config.yaml
norm: "layernorm"
norm_place: "pre"
rope_base: 10000.0
init_std_qkv: 0.0254
lr: 0.00647
decay_shape: "pow"
MLP neurons of a small language model. Each row is named by its layer, matrix (up: input weights) and neuron, and shows model dimensions 176-303. Each number is 500 + 50 x the weight over its row's rms, rounded and kept within 0 to 999. Numbers have three digits each.
After each neuron's rows, "fires after" lists the tokens most often just before its 100 highest values on Wikipedia text that the model never trained on; "fires on" lists the tokens most often at its 100 highest values on Wikipedia text that the model never trained on. A number after a token or word is its count.

L4.up1123:492516424453472490396411523490512481539480422540513627517539487530545542496532511465456457430408513464416521577501447522548559551494631469501563490541496456496532558560431568538451562420450550445503487480526547533529511524593467571526661561490479509466637522458468480518411436436491499475519463399509521489505439580498537475484515484507487578406512454497513595553507533448530468456338
fires after: "s" 27, " S" 16, "S" 11, " U" 8, "t" 7
fires on: "c" 21, "p" 11, "d" 11, "st" 10, "t" 10, "th" 9

L5.up334:501449610436511564474420598508475536450498491470478500469534533633497458523461492543415526440433521525462488520455494568475518490538500545516470449513539504429535503479418495537437458515507459351508593538493462532441533576537496455464446524536496491436499509484447566487469536569498474427488540465448514426469473526551448509490469584543584611561547504445483526495513517496502482478555
fires after: " G" 24, " J" 16, " K" 8, "." 8, " T" 5, "t" 5
fires on: "r" 65, "k" 8, "m" 8, "d" 6, "c" 5

L4.up589:455453472573515486544544540520518544493429502536479484485440493452467521526477494587485440480510506575433561405512527551543564469467474481476486488494407470591483385417525470530544459441590442437436416501496456499481420519457521561489505485437539468563487523466565569451640555453548467439487428557611527414517528464504523562534628480504422456486524445467465559465454474540494596493416
fires after: "O" 17, "min" 16, " No" 7, " O" 7, "E" 5, "P" 5
fires on: "ro" 19, "." 18, "ated" 16, "C" 11, "A" 8, "op" 7

L5.up352:628502545472530521510532470544454512490533492483557433532430390441476525525517464473573492488440445471445398536381622440564583515512436492518497518453530559480478504514458487586449552523553494535536576556487406524478451609520512421487372446471527486521386468487439437512482413551539472473577506491539546601487580428524554478486519509514549433528532555517509503496453487453573554515495
fires after: "\n" 68, " ex" 7, " (" 4, "===" 4
fires on: "\n" 69, "." 14, "p" 7, "or" 4

L9.up1086:490536535537623491466578413485464491506497560485571513407412549481525620440410461474557575485498522496477598538414409466539555520414587495572470484417525576581480466532418544507472544520447543407560473426433511446589442570455454509414550433544528589415562518503515558470469487482546562490493485450496500592508508492506520505487506510500486495537428541417430481619529509516488439546515
fires after: " " 33, " work" 5, "et" 4, " appear" 4, " train" 4, " (" 4
fires on: "te" 26, "ing" 11, "S" 8, "ed" 5, " an" 5

L6.up418:513486493548515489477521515429549521522577464567426461468477533437423474494527467501513468410445537468547455534547474557507471571540470462495420516494503404471438473462510506539550472428515521489491528460448571469527472457511493473409523380544584450588508483492523478514506445498491508524469512517484494477509518594496497481510552526510425529433453576501503579468489538367512549448536
fires after: "\n" 27, " g" 5, "li" 5, " N" 5, "n" 5, "N" 4
fires on: "\n" 29, "ig" 11, "g" 11, "-" 7

L6.up989:431538519544488474505535492435490525440412506463492478562497537516534604500490432551523418497440491536580482320550447572511382497430538492417547549549472415472483436632524633507537562485548455526454599485370480498505508435468474496478543491532569492556446407453472404485531498553495465522450392412461530422603534536530531502505525557497486456545531568486486440445483481442625549581481
fires after: " Bra" 20, "re" 10, "ro" 7, "o" 5, "ol" 5, " So" 5
fires on: "z" 28, "am" 11, "x" 9, "ph" 8, "cc" 6, "n" 6

L5.up41:518434526522538421543413496510569437493559528482506471475490441487450471440575474560551480387531507448550511453477527498504463431489485467428463522511475443483456594521518462492542512462425503485566531513476564610520497501555461443486441502516482487406487416509450613462521536421460530511523455468568546526530483565481502485435481447473457528548489505398541520428493544417525424528514
fires after: " in" 19, " In" 16, "s" 10, " Ma" 9, "ve" 8, " For" 7
fires on: "st" 50, "e" 15, "te" 7, "ba" 6, "la" 6

L4.up19:524503462457552520464473517486541555557550443421447501506458499441583515559513599477401480410565480469475543502514480504521548564401481459448455538545487571567428428482492478508427453522442504593496595524468493505419491517488482490579462582382547511460564443532593481471479515485460545557536548552537497533510516447501538425484568480486561499485497559466541557503524516548460531479422
fires after: "ib" 15, "gu" 13, " g" 9, " Ab" 9, " S" 7, " " 7
fires on: "et" 31, "d" 15, "n" 15, "e" 14, "it" 14, "v" 7

L7.up846:415522517467490499471524474472478536473497468516575501530456500380497528450544454522488439460526542450534507495612558505494509559497541406484567501548513381491392453570470515455528563546542506605462585377603553498485565591502514541463382565472436571465522533536411509470391506519548554539450512548462478488537497494575562466507429532538510547433438555529496522479517563462467552449517
fires after: "s" 33, " " 21, "in" 6, " Na" 5, "n" 5, " ex" 5
fires on: "s" 20, "am" 16, "th" 13, "la" 10, "88" 4, "and" 4

L4.up186:464453544480499537509462505450561468562538461484562531461530571500509516535478490526498500502483432427569406556463549453478523533577503471434465549679486487397477456497492549513461462531523524504522544483462547506357531504523509536441504478515449591502494426460420511550445360536475446516478552396522538447429440525427483506583488528427544516509479570491488448488529522479540405473493
fires after: " g" 25, "vi" 24, "y" 11, "ri" 9, " Stadium" 4
fires on: "n" 20, "on" 9, "y" 8, "t" 7, "round" 6

L4.up162:562551483539529486437497410472510406433448442466462512487448410472476524426484480445511601521379538430445527502528575462578558495521463503416549583425448431525577477560586528487501590496465487533519466436536502624449401525524397549463537490471478540470522514522475444596521602422470548538564527505500504531503495512451435607441434518510461539495557522438512530589527479454530496430545
fires after: "al" 18, "if" 9, "ar" 8, "in" 8, "f" 7, "val" 6
fires on: "am" 27, "ne" 9, "ad" 8, "id" 8, "y" 7, "ated" 6

L4.up230:512436547454519548467470467458454509496440579405551410492520451456513518454514447494509506556517560579508524545495542490517563583458546477493417484495519518512535389489594506459391550552521394493485566586563504464464509453433440404553444529407523401578453465515620473467481449431604606627400588500514554526533483514369494497573510509507485456563514504556556497432554542582485582448516
fires after: " tr" 14, " re" 12, "ra" 9, "iv" 7, "b" 7, " Ab" 6
fires on: "ad" 22, "e" 14, "fer" 9, "et" 8, "ic" 7, "d" 6

L4.up1216:430476523495491463458547461533489492470440569498419478579481499586450637542568478572498441503564407518455537541624492488497541488552521511398497483468496447540482500468466420494456513450546505456449456454585465437516518490531560456526432437448554469418490452477577501578509564488447425504430496567512489488488456457555489511458612547594461468503498512439473472520562542399554457535437
fires after: " F" 18, " U" 14, "S" 12, "E" 9, "F" 7, "H" 7
fires on: "." 21, "I" 21, "W" 14, "A" 14, "L" 7, "C" 6

L4.up706:597549535450505466488522464547445517430527499542466575553437546496552554568468533485546543478464538551485461491425550483519465462449524555454495484515523583486467484590427497473464431465479497652449446492516547475434516471463603408437472493470508594466423534459528638474518545527396466494384444530480566477517519484545443476452406596500478515440455506420463429544438467509502483560491
fires after: " " 36, " Vi" 12, " P" 11, " by" 6, " A" 5, " Car" 4
fires on: "u" 29, "-" 16, "o" 8, "et" 7, "vol" 7, ":" 7

L4.up1070:521549451522521485471492474426454523587502466490499510539495539591532500565520460521537506561526488529475604500388532488502470509510533534521469555498550500604533442468571409482513580466576470539559477522485513470565448441467571482511551444501516499558603503518537457499597474497536522459438543494524437480496548491470454449407434494473574488539609464535414536459475549533492465432496
fires after: "ri" 13, "ar" 12, "iv" 9, " tri" 8, "er" 7, " Go" 6
fires on: "al" 41, "tic" 10, "il" 9, "ly" 7, "end" 5, "t" 4

L4.up478:554470514470553471472511388563546509518488465476459496578544427524536541490436527511577505523586504459495408556558532588480545594401489474498452459464451567505519516610456459531517467532526466509486442457452462408507534450418520482451439457498414555476517532439463488570489470445476537533454480479506525487482521415514553518518532546587495486560553492501524493491415500562518481479464
fires after: " 0" 28, " " 21, " R" 7, " p" 6, " D" 5, " P" 5
fires on: "." 31, " |" 13, "van" 12, ";" 11, "ed" 7, "r" 6

L7.up1270:523460494511527464515478660488541536553428507550462475497469519505574485474560508489443473535573468483597618539515587430562445563454481454464443444495402462592499522511508526543493496514472425583442522610520516436519509541359551463551584463530462521414523487439533501520428484591563435548507512612513504504471374476456492521522488426467571485512567507414447517574573487477600557423532
fires after: "la" 22, "ra" 7, "a" 6, " Ab" 6, "ma" 5, "hi" 4
fires on: "d" 27, "i" 8, " (" 8, "h" 7, "at" 5, "ev" 5

L4.up536:393467535442503436475497488528567418493524518558535504551496369544492536534503450468491458481513457514490643564461511550451579541504451461483539456479405561494459449433550439511467492430560557530471520518467510551497460454437489479420528427546636516569433488429534506574571489577573464474538470515414553476492557497525485502538561465469474511440474545421496412492385540424500552526528
fires after: " O" 11, " M" 10, " B" 9, " S" 8, " C" 6, " Com" 6
fires on: "ly" 24, "il" 18, "ed" 15, "2" 7, "ide" 6

L4.up157:546621536483501534485490473434487488581446409513546448550424513419513506456527509525517563495499558432464533533495473387479504526566473436540475538478530551492523494490478560481506580549525531571468419462485463494483492394510511438418455587504514523460487543467496514520505538486484463513489506530492497498467466400510608407363510499413515438463479522524453587498570549464506514451558
fires after: " " 61, " were" 6
fires on: "age" 15, "ar" 11, "air" 11, "na" 8, "as" 6

L4.up518:497462505466473475556433526533525433535417475496501543522477483521533571381462479470456483534518532466520431510533512467531424567487490663458464502587505554592549485597476505584520507400454466583464546537492531487469515448565486590513427534518526512381495521459501511496531357454474420463554497527589489540520457478534454478447438520567534472486500489520488429563504545484493593462457
fires after: " S" 20, "s" 19, "-" 11, " (" 10, "S" 7, " Re" 6
fires on: "w" 28, "se" 25, "le" 19, " such" 9, "ta" 5

L5.up1169:457475488516448575576438528542458507474509490528431559481530490407574455480561431474492590548480508459431481567527580528430473506504562479477517498572471531517505522488498527487468487496451534518479491597592502469511450450471460468485469529570455533457502491538484558430566646453468484504574558580478461427506464565526488558422454512419556432532464478482334469545549548493543520492578
fires after: "s" 33, "or" 18, " V" 10, "al" 5
fires on: "s" 31, "d" 28, "ga" 7, "la" 6, "al" 5, "le" 5

L4.up1104:452460518433484520559449456473527496454497509470510529506487546538459566503466477471464434507428429500551593499534467532530565577478542491452459464372617526589496478511516456454452514414556576514462524432531568518508515514532528546467504570497561458512414548500455435458430423505538407461481564490484571529544419444488422474453456481567555594559448520520461539620467499473425515492528
fires after: " " 18, " Bu" 9, " f" 9, "l" 8, " V" 6, " Ch" 6
fires on: "il" 33, "ish" 22, "com" 15, "op" 4

L4.up500:519454520501526560509454536506440486529497434497588486574543455496444518475500486426525505529487506488440496484496464494471560579402515533460534507590477510583577382526554439538493432522453434487477583460530504616432443413474472500523556468528456541405462551585566442434560433507495484541524477534537507583399541502525467499481515521535503502442486518626418423519619518458501548499518
fires after: "s" 34, " M" 15, " S" 7, "S" 4
fires on: "ed" 30, "s" 16, "te" 10, "w" 8, "n" 8

L6.up1133:551452513457493455535561569500588519567450476523552520568496562515545483587455529448492508480416421469425422513518524519461585487510472424442554475451427505406411524510460586454546569531496516528514469493501405469422444507526462479560563578474508450408541505402504472507520562503539484553518549504473494587507413459416515502487551551486447418488510490477484520536489485539554513510438
fires after: "gra" 21, " football" 16, "th" 15, " Gra" 8, "S" 5
fires on: "ph" 27, "er" 21, "m" 12, "ing" 7, " " 5, "tor" 4

L4.up1187:405507485546373510592538456464502451549473460468527530491497444499491484582502569512601526435479600468510521510496518431548500560531501552534549534529454524474489556493477499497555507465509459461460471544467551497546553498556523581487469571434391504509406452607643581546517447434620431543425546506563494468535528439527514631527518487491555438515513520408383495522469454538511438507493
fires after: " Bra" 21, "ten" 12, "ra" 7, " Wa" 7, " Z" 6, "in" 5
fires on: "d" 40, "n" 12, "ft" 10, "ter" 8, "ha" 6, "z" 6

L6.up1099:527429478497454509603446563606517466491502427502556597489416486507492419562443485533496398564472489435496472520430430578582485465497519521516460516451374490440462521506528542525563458435413556520569582459524453560440543560445596530546588517598507540536513481528467526490500525558472503543487474437515474514514447533554549441457549466570540456546498439546465392535452458463536485532577
fires after: "s" 54, " f" 12, "f" 7
fires on: "qua" 17, "er" 14, "ce" 9, "lo" 8, "co" 8

L5.up103:493549534487547519520486475439487544531519446531517484476528464502512483486475557515522515488495460459464550585456487479601517555330429509558433489430528504498516409564504560511459362535437402418523497513503463455574529539535413554577468400547524520562487544474555467482557492382406462494539411491502500478533561515566459412456530547483508566513442521436591547528433490520554509565558
fires after: " " 31, " T" 16, " (" 9, "at" 7, "(" 4
fires on: "op" 27, "age" 15, "s" 11, "ist" 8, "ed" 7, "our" 6

L4.up3:403463457464501434530458542523508510492556383516440587419511487495553403548474456510534541514502408476412458520657529503531487521477417470354573568464477528417610560500440506534460571503521421562512510490416471473508512607561577442550487459558538453486573508439511448443496466451547472496496483432516471446492539574554536442587627553556509557522474441471449459523501495470482480533519
fires after: " Bo" 16, "o" 11, " Me" 9, "te" 7, " Te" 6, "th" 6
fires on: "log" 17, "x" 17, "or" 14, "th" 10, "ch" 9, "le" 9

L4.up757:538496394504495504493494560559406391545531480507585551500409489520501495430500597456467438433493508527467558500422494500576529533439577490419572510607486536458425444541470559467534421523483518544447547481522542555484502507547451498495453545437509535370431580514463515497522512473573481436528485497501514388584506502455495437525444509463519532403576528509528454502521483514519556428488
fires after: "s" 30, " S" 15, " T" 12, "G" 9, "S" 5, " c" 5
fires on: "c" 18, "te" 16, "le" 11, "ro" 11, "u" 8, "co" 5

L4.up368:459551464547401445469539608519453520489598475503422508532540502542486433516487481498445570522537598502494508467568531602453595520546536485519519476480428430480522594569447409479454526523600510536495444460478564524471545451430561458559476499477476486536490459420419543528489496495538491313514524510502584495453452508431502537494418455485517479438520516529488446482437522546485445576582
fires after: " O" 16, " me" 16, " Me" 9, " Vi" 9
fires on: "t" 23, "ly" 15, "et" 14, "ner" 11, "ter" 9, "mo" 6

L4.up770:518440517481513354514486481509398375492464571420452511491497541529587539504453521427513464510496562433507547472444515486420566508490525549465448479558563537558432482471499552468532480456513566530516550532414563490509428505412500473485544437568532518507493492486556585479412477547506460505504519585480552529485531467493452464439473499486571431485501501423517567513551649491607494554473
fires after: " " 23, "W" 8, " Be" 8, "t" 6, " T" 6, " Bro" 6
fires on: "n" 36, "i" 23, "e" 10, "ne" 7

L8.up1176:419465515494553524492459515515497600533508520464420530419505469394472504493461460455463585538470518574480506517527583544463415517503423498556523477581542501417515453464446518560497596529482430564564557492540431480559552509509624592513453433526474454488512451461488323570490439567475492557522549521503600429515572500547502446479549444499502504537483519527506589524426529465494428471544
fires after: " was" 14, " were" 11, "ly" 10, " be" 10, "vi" 9, " re" 7
fires on: " " 42, "p" 7, "d" 6, "v" 5, "mp" 4, "t" 4

L5.up349:496421530370478406469524378561431494438493460416510489486495438490521509466479518478493456468458433440519568549463501530536501556495458542446544529464592534530510544495471442552460426461655536550506530452494522518428542558558484509436587425466488466455458394452435444502486440357510383420582563519502583398550452579508555537490510565422475491456644536411492444472531604435507591505473
fires after: " f" 21, " Bu" 8, " F" 8, "mu" 7, "u" 6, " Ch" 6
fires on: "il" 44, "oc" 22, "st" 7, " each" 7, "id" 6, "ated" 4

L4.up720:461490485573504424375562577436547540512430427551555440586493488427485610508484399490551415476471489460485554590521496572530520549487558613535433477452508559489473499479501513523520418509403434548528471488474473481542507580394535455444374407481527463390475528503566457500466535489459480563496459508554544374504534570607516411436481524564467479473460550489506448535442514624511531566487
fires after: " " 31, " di" 10, "ist" 9, " play" 7, "/" 5, " represent" 4
fires on: "r" 26, "ed" 12, "son" 9, "s" 8, "van" 7

L4.up963:535528400480508429509513491553491545446473462427502478504544509508479441522474466495570472404569509569496538469524469431536589392472425462449526514480450548526485462499476431519602500456494528441554503564473516541542464436503458566503447480524448515542489514513495541355488473420487477569505394567412486440579535535545491528538539450419514529528503454486405367458440483513499601527547
fires after: " an" 19, " de" 16, " Go" 12, " De" 10, " A" 6
fires on: "al" 39, "f" 10, "h" 9, "ha" 6, "im" 6, "li" 5

L4.up760:471526532430506502477512530453554505458538481495506543502557582592515417483521599448457493384410504454502522602508491480463560551492511427552471561496453575466521545511357405519547510505532479575514605590510561559460419599457427499561427558490450441572494448525475460418447431465535448454523445533401528473486479546519529426587506476601408519524508454498495501548444511446517493474553
fires after: " K" 43, " S" 19, "." 8, " P" 7, " C" 4
fires on: "c" 14, "l" 12, "k" 11, "r" 10, "en" 10, "m" 9

L5.up1069:419531596551510522564472475476478537496550526512395430592482506462486540479495461427428483354604475488469461562525554496523605442591567455452436659551457415510435541600423446490422486506554521574452490515511516426573586562536479584434461522457517460442525462525499466491485454526571496469533518577549461365510538512528553457523388467470453517506437584511527552501511512552644587455564
fires after: "s" 24, " pre" 10, " " 10, " ex" 7, " be" 6, " to" 6
fires on: "y" 16, "ph" 13, "s" 12, "hi" 9, "at" 8, "ist" 8

L6.up168:472576561513527512532483510556485531509541446476477451540469500463469512511549478595427530489457526528462431506555514410556562494494572534457482529440498493508518460543436527561589487504482570506480444553526513518589493484543507546509392467374448423473484546518552487430520559468561448421536551531480536456503418463480496510548592555534410472489472531430525461437607532472519541544530
fires after: "\n" 61, "s" 6, "\"" 5
fires on: "\n" 61, "." 39

L5.up188:418577541480530634487513496432586496604510448511467437497523439509449489562449443466453566543531527451526495422580524530524499401429503467501510531467438566581412501491496525568545565461451563539499581567487566496503509515485518499524547509516513544451446485532572491461562522485506504383488477499482441533565479494481572492528454465514489521446451544558501511479489495516573485431534
fires after: " co" 18, "il" 11, " Al" 9, " Co" 7, "ol" 6, "or" 5
fires on: "-" 40, "de" 21, "d" 20, "k" 13

L7.up1094:442541522544446504434559432601567476472452533466488511429485485513526397598503518482520436499641488426513570517515569527503563537440500504494474517458583495524496535462541425535428522514444522484447453519571444564550546487532498527558530493498591505535553486497498538463540599446508475420562504512512417450479505482545559493450519505553557571537529465477517475460443522474510530587524
fires after: " " 42, " A" 12, "H" 10, " Ha" 7, " the" 7, " H" 5
fires on: "est" 19, "y" 11, "L" 11, "gra" 9, "hy" 7, "ge" 6

L4.up39:448564516444497575638473552507489567487493442490490472429521408492636423474524552464446462525463509506448577555402402482453514514510373413524505518509461391472551462526498490540441473448536507524525500545485483577505492553505461526576516506551494476430572519458566538518491480512535479476506452512539468512437523556495506444470545542553543520492518489506537565561505463496494422489512
fires after: "\n" 22, "===" 12, "s" 7, "==" 6, "ception" 6, "\"" 5
fires on: "\n" 41, "." 21, " su" 18, "==" 5, "d" 5, " Su" 4

L4.up1113:554496411541570483468566414495432563538479630594415521510449480428525456495419461548574548581475531494565537534544461518531558471450543357494492511563539450555555479497562442499472528581456465588487564581427545496496453530422564442440508542495533516514450504481523505477508502568509437514518497521602505457569504558503495586479486506527508491533538505535480499447516485522494637526483
fires after: " J" 19, " P" 15, "er" 10, " Ja" 9, " Gra" 5
fires on: "y" 23, "h" 14, "er" 12, "n" 7, "en" 7

L4.up46:510519523528484523465525488461562531459561421511524555543499484500520494573483547573477491488460538528535592442521456569477490480420557421447504514526538519528515453529481470458479486459609436538388533499498554589453586472559471544459403517463552497452494426501494534497417482506622475452410496532502555540544505521488511562450432526508548454516519513485495439600475406563569526579458
fires after: " P" 17, " p" 14, " mo" 10, " po" 7, " " 5, "ate" 4
fires on: "go" 20, "et" 17, "u" 14, "ve" 12, "op" 8, "ö" 5

L6.up955:498438502523451443502627461481491454447527420489504455567527453515532533446513391507611477555508495425517485470513500529550437489507566473454399485546472527526550506377505500584491519567584456558507518454467427461504460519516443453537579523517552446536545491438562583582503428414419556475487433483537585447505487546510629420542621488552493442549574497489516444543504473501509450500427
fires after: "s" 32, "um" 21, "al" 6, "g" 4
fires on: "man" 37, "li" 10, " Lu" 9, "z" 8, "my" 7

L6.up1177:475471545557431453500561477520523537509525521548587491563465554473398432410544496652502517462432450440365518571424539445504578558441479502521514459538521551449460512556469449554500484451499512571401496442479476412488466591478518511475404494553538385519537570468439529543539515522456497509539443516509489495554555395388570499530427553502423474533488533477433497530542523519495556476567
fires after: "\n" 36, " " 14, "mit" 8, "c" 6
fires on: "\n" 36, "te" 16, "le" 9, "d" 9, "or" 6, "arch" 5

L4.up791:521435579456500540574522533518532472528496441471536459466529574487494412539559525503533470578454533433494525568555530465495532563398568578530466466480395453492507413464434564507432498448505537488449512522473451479413495537440532466501520594495564568506448557529441511524541537495500362510512489482515521561481534381563620404466432539509522535422513534496542468567506491498490537501523
fires after: " " 35, " G" 11, " Y" 6, "S" 6
fires on: "u" 35, "e" 26, "k" 10, "ke" 6, "a" 6

L4.up923:471515563507530490439500535517462443411497535587410577441473502483516486450507473459563439498511584437477509504608516371551504515463496495428439536432513534525497493497441525561467568544498479492472559520445500562494417461393540570476495418491613592539528554560490480495538497489479511512477455593498489540449555571504457496527472544533473529551567472441458527534512593533575503532436
fires after: " " 30, "in" 7, " collect" 6, " G" 5, "ar" 4
fires on: "ne" 54, "ion" 13, "on" 12, "n" 5

L6.up516:445499508479458466475484441542576443527575487553535451471455445461471501533487539524508591452570471431460600527523427488471455557495541468542572537465385467514499522582495555517558484529575588487555594628491497494551451447445559499554494476562470496585524507487524476487602389521454389505533545565556468532556548533462578468500434444553537475469496589528503485460490536554410544515434
fires after: "d" 12, "ol" 11, "p" 10, "k" 6, "lu" 6, "ur" 6
fires on: "d" 21, "low" 18, "ed" 14, "n" 9, "now" 7, "in" 7

L4.up949:570507456505547537494535442526476542548526452472571466517571470409490501454504478456507522509521558516608486455449521581459462490560457551439454571478501416543417488436557498567566425587532486535449494397552553463546450489419391511552440411468462422403457482509496413534475494484515466583512413564493492578520476544521494412455417463545476551514467505476493532505557520473477531464460
fires after: " Ro" 28, "s" 20, "ro" 13, " Re" 6, "ri" 5, "os" 4
fires on: "se" 30, "sa" 27, "s" 9, "fe" 6, "ach" 5, "ll" 4

L4.up554:473527518554516517569433462452477447493511512500490571498505430480518469563460480593451439493440536543499514484458454540432451488509490499518487553531480466533506482498554529415559546543545467553530600504522496485504543456437469504471476505490476445528453467441549547541472435577545493530528496464474535418492503449579544508623490484538559519521511519538452483536608458554478437501554
fires after: "ri" 26, "ci" 19, "s" 10, "equ" 9, "li" 8, "om" 4
fires on: "ence" 28, "son" 10, "pp" 9, "k" 8, " close" 4, "ic" 4

L4.up636:452421473511462509476467518468516504459556411556544513513475551444437470477490572510450455408415506442549386595433524520442577518518552597525503577457490496486474499565523433537489499469461508526494557582421533564555528532479507530506547516492438430503474403445486455508573519400557496560398550531583515479438459418428590572541544503551533547486490579500541442530526384498521490426476
fires after: " re" 22, "mit" 10, " Re" 8, "if" 8, "ur" 8
fires on: "port" 32, "ing" 24, "en" 12, "te" 10, "ic" 8, "es" 4

L4.up435:507510454520524426549555554492458461501546541534499553516526562540544492454525472491445438530465475465446592536469472555530474489437572517532454557396599518606494425571381455507401404460514482500503485429513465550445478555417463577537448407500618500418483498514420507448561499470534421506576527498584522519411500511454433475375446541451468420542498492509507439470453475542516498565512
fires after: " " 80, " (" 4
fires on: "te" 34, "ke" 12, "th" 11, " (1" 9

L8.up859:467506533552410478486499460459542493637527575537562438481551527580501431609461466398491560483456557487542537495533544393605542562519522497526496487602536554536480496451424582504593472473549505529470510473530540423504373476510366502539562416510440407487511378468470508489551571473502512570517498479477501485453511542476508473531514570630487517465476570393432549515591509487427520474522
fires after: "." 43, ")" 18, " |" 11
fires on: "\n" 84, "-" 4

L5.up14:464475491484567561477536475445536404542467503448525488434489567430447450500622511459507502530542544466409522456586554561454547495429513540497493486469550544523565434530480438512438463547510476518478503486497496546419498465520515434508425581500609528466617479540482490369510548555661441517532464503488491558384488474444470473473387486578410457460498485512424529621434571491517555510506
fires after: "S" 20, "vo" 14, " V" 12, "G" 7, " " 5
fires on: "e" 33, "c" 16, "ar" 13, " sign" 5, "y" 4, " se" 4

L6.up457:456405478483543473530513482497584504570571544531534553502386504533468479476523545590466460562501537430508498565471496509426505498562529421544529510517527478541406507401493443512507559576511552466453492586405524528557507518523575474483386504526553482464514532528497510557597551511525405544448547578594613496461548484528473500497546581414429479530398507553565540443538515510531516466391
fires after: "man" 14, " Gu" 13, "min" 12, "ir" 9, " critic" 6, "g" 6
fires on: "age" 15, "al" 12, "l" 10, "or" 9, "na" 6

L5.up104:544518486524419453495539538508548559463437531581482470507579530442518554478484534445487518555570478483440496590514471463553522477534497580567527522545386614435529494510537537454360486614410515541484503514508512495427530535476498517502491502518536566536570491479538501558451575443476470466513505524595503540487540397461529446451506489420473513441481472456441501537525504524533441494492
fires after: " " 24, " E" 10, "i" 9, "e" 8
fires on: "der" 13, "ur" 12, "on" 9, "or" 9, "z" 8, "and" 7

L4.up502:499473412540523525506501500512580472455522553367537516569457555454505535624459460516515529606456527464526526427492504471474512514398577518497468474400444556552570387574534432407489568427498488583383535471458597470526438469579522624504539515482589561496500469502512573475498518468492411400506528447528481435502537480577516365465517464465488476476397500486494507489508516516546454430491
fires after: " co" 22, " G" 14, " L" 12, " g" 11, "or" 10, "il" 6
fires on: "y" 24, "la" 23, "de" 17, "d" 10, "ock" 5, "ist" 5

L8.up1058:530452547619518543588497485510473451529483521499486523528528527456560498580467504585360488451449562569509445444435464511497434583511510540499503474504462519503442515450517483568577562548455543477542563459510509505542533544450470570454496473533574473483503544590484476421481428428520526506554362483557519449545459562562454489431447489524478443570541445430495420417559539474461568450523
fires after: "s" 26, "on" 7, "t" 7, "d" 6, "S" 5, "er" 5
fires on: "s" 37, "r" 11, "se" 8, "st" 5, "t" 4, "fe" 4

L5.up459:547518561484581556568428570505615434557487548468532545515512511481478504583549504569463464436434469486410438528531547421527525575506544486479500496537560590449567451492461587515509474474547506472452465546562579445558428511491451488602453460521480418597538482537504537437535394538557466387572446507485479505516532596515416487539566558480457441536509528454441508468522584446435558500486
fires after: "\n" 71, " the" 8
fires on: "\n" 71, " high" 24, " great" 4

L7.up433:412416501488547492430605452518505436454524530583527456523466493491401572555423462442471538440562522574539547512431566474484623407447490308506457564514422510458474525466428499484583452430490514466479449450481540504491473547486536537521533512520480453484411489439618377482476415498489555539528469488514521461447478489550547458576506623528536563501506562464501449489492559472460532485495
fires after: " B" 18, " A" 16, " C" 8, " c" 8, "h" 6, " O" 6
fires on: "." 55, "ill" 14, "g" 5, "ly" 4

L4.up286:430475585431470526495424530505460502545594541523479423429520483470509494537478531517518522468545445522529555420510494572492512552553498512483515488484470416566565416489526493464531489469583408491443514461428412468369550523433535346491475515469537515489546439565504477468560524466622454464571444504504495413449506522529521588422526436411597541510490569497522476478530534545471521472514
fires after: "ra" 23, " B" 8, "ma" 7, " Gra" 6, "B" 6, " Ma" 5
fires on: "d" 19, "o" 18, "s" 14, "é" 10, "ro" 6

L4.up1056:486494507566529566561443405505431528523460510428399410555520545412530550474507531450476584428473556587507508609488589440496521500539539466469404466453487429471422460426490500546562446598533451532522466549420579563507395456389473488570417510460481438569466519504541461482575533437489552603552449525503508578475558454374600461566462511480510505479507536541470489470454522545437524536458
fires after: " re" 32, " Ab" 13, " P" 13, " Re" 12, "Re" 6, "p" 5
fires on: "s" 51, "hi" 11, "d" 9, "fer" 8, "a" 5

L4.up590:511522538551535439442506460555481497540459485509487496534514442483428429512513483490403495507408461524455460438545508503478605463519547435502459535585497566438563438465489556529517435505528387504465568449484559547557573474495465495572501476492446515451456522524461464471492455441542537560529515337556504512495582454477501549506492504503535422490504485527428528472487569393624447407629
fires after: "im" 15, " ex" 14, " Port" 9, "s" 8, "iv" 7, "ill" 6
fires on: "il" 18, "p" 17, "per" 12, "ra" 10, "er" 7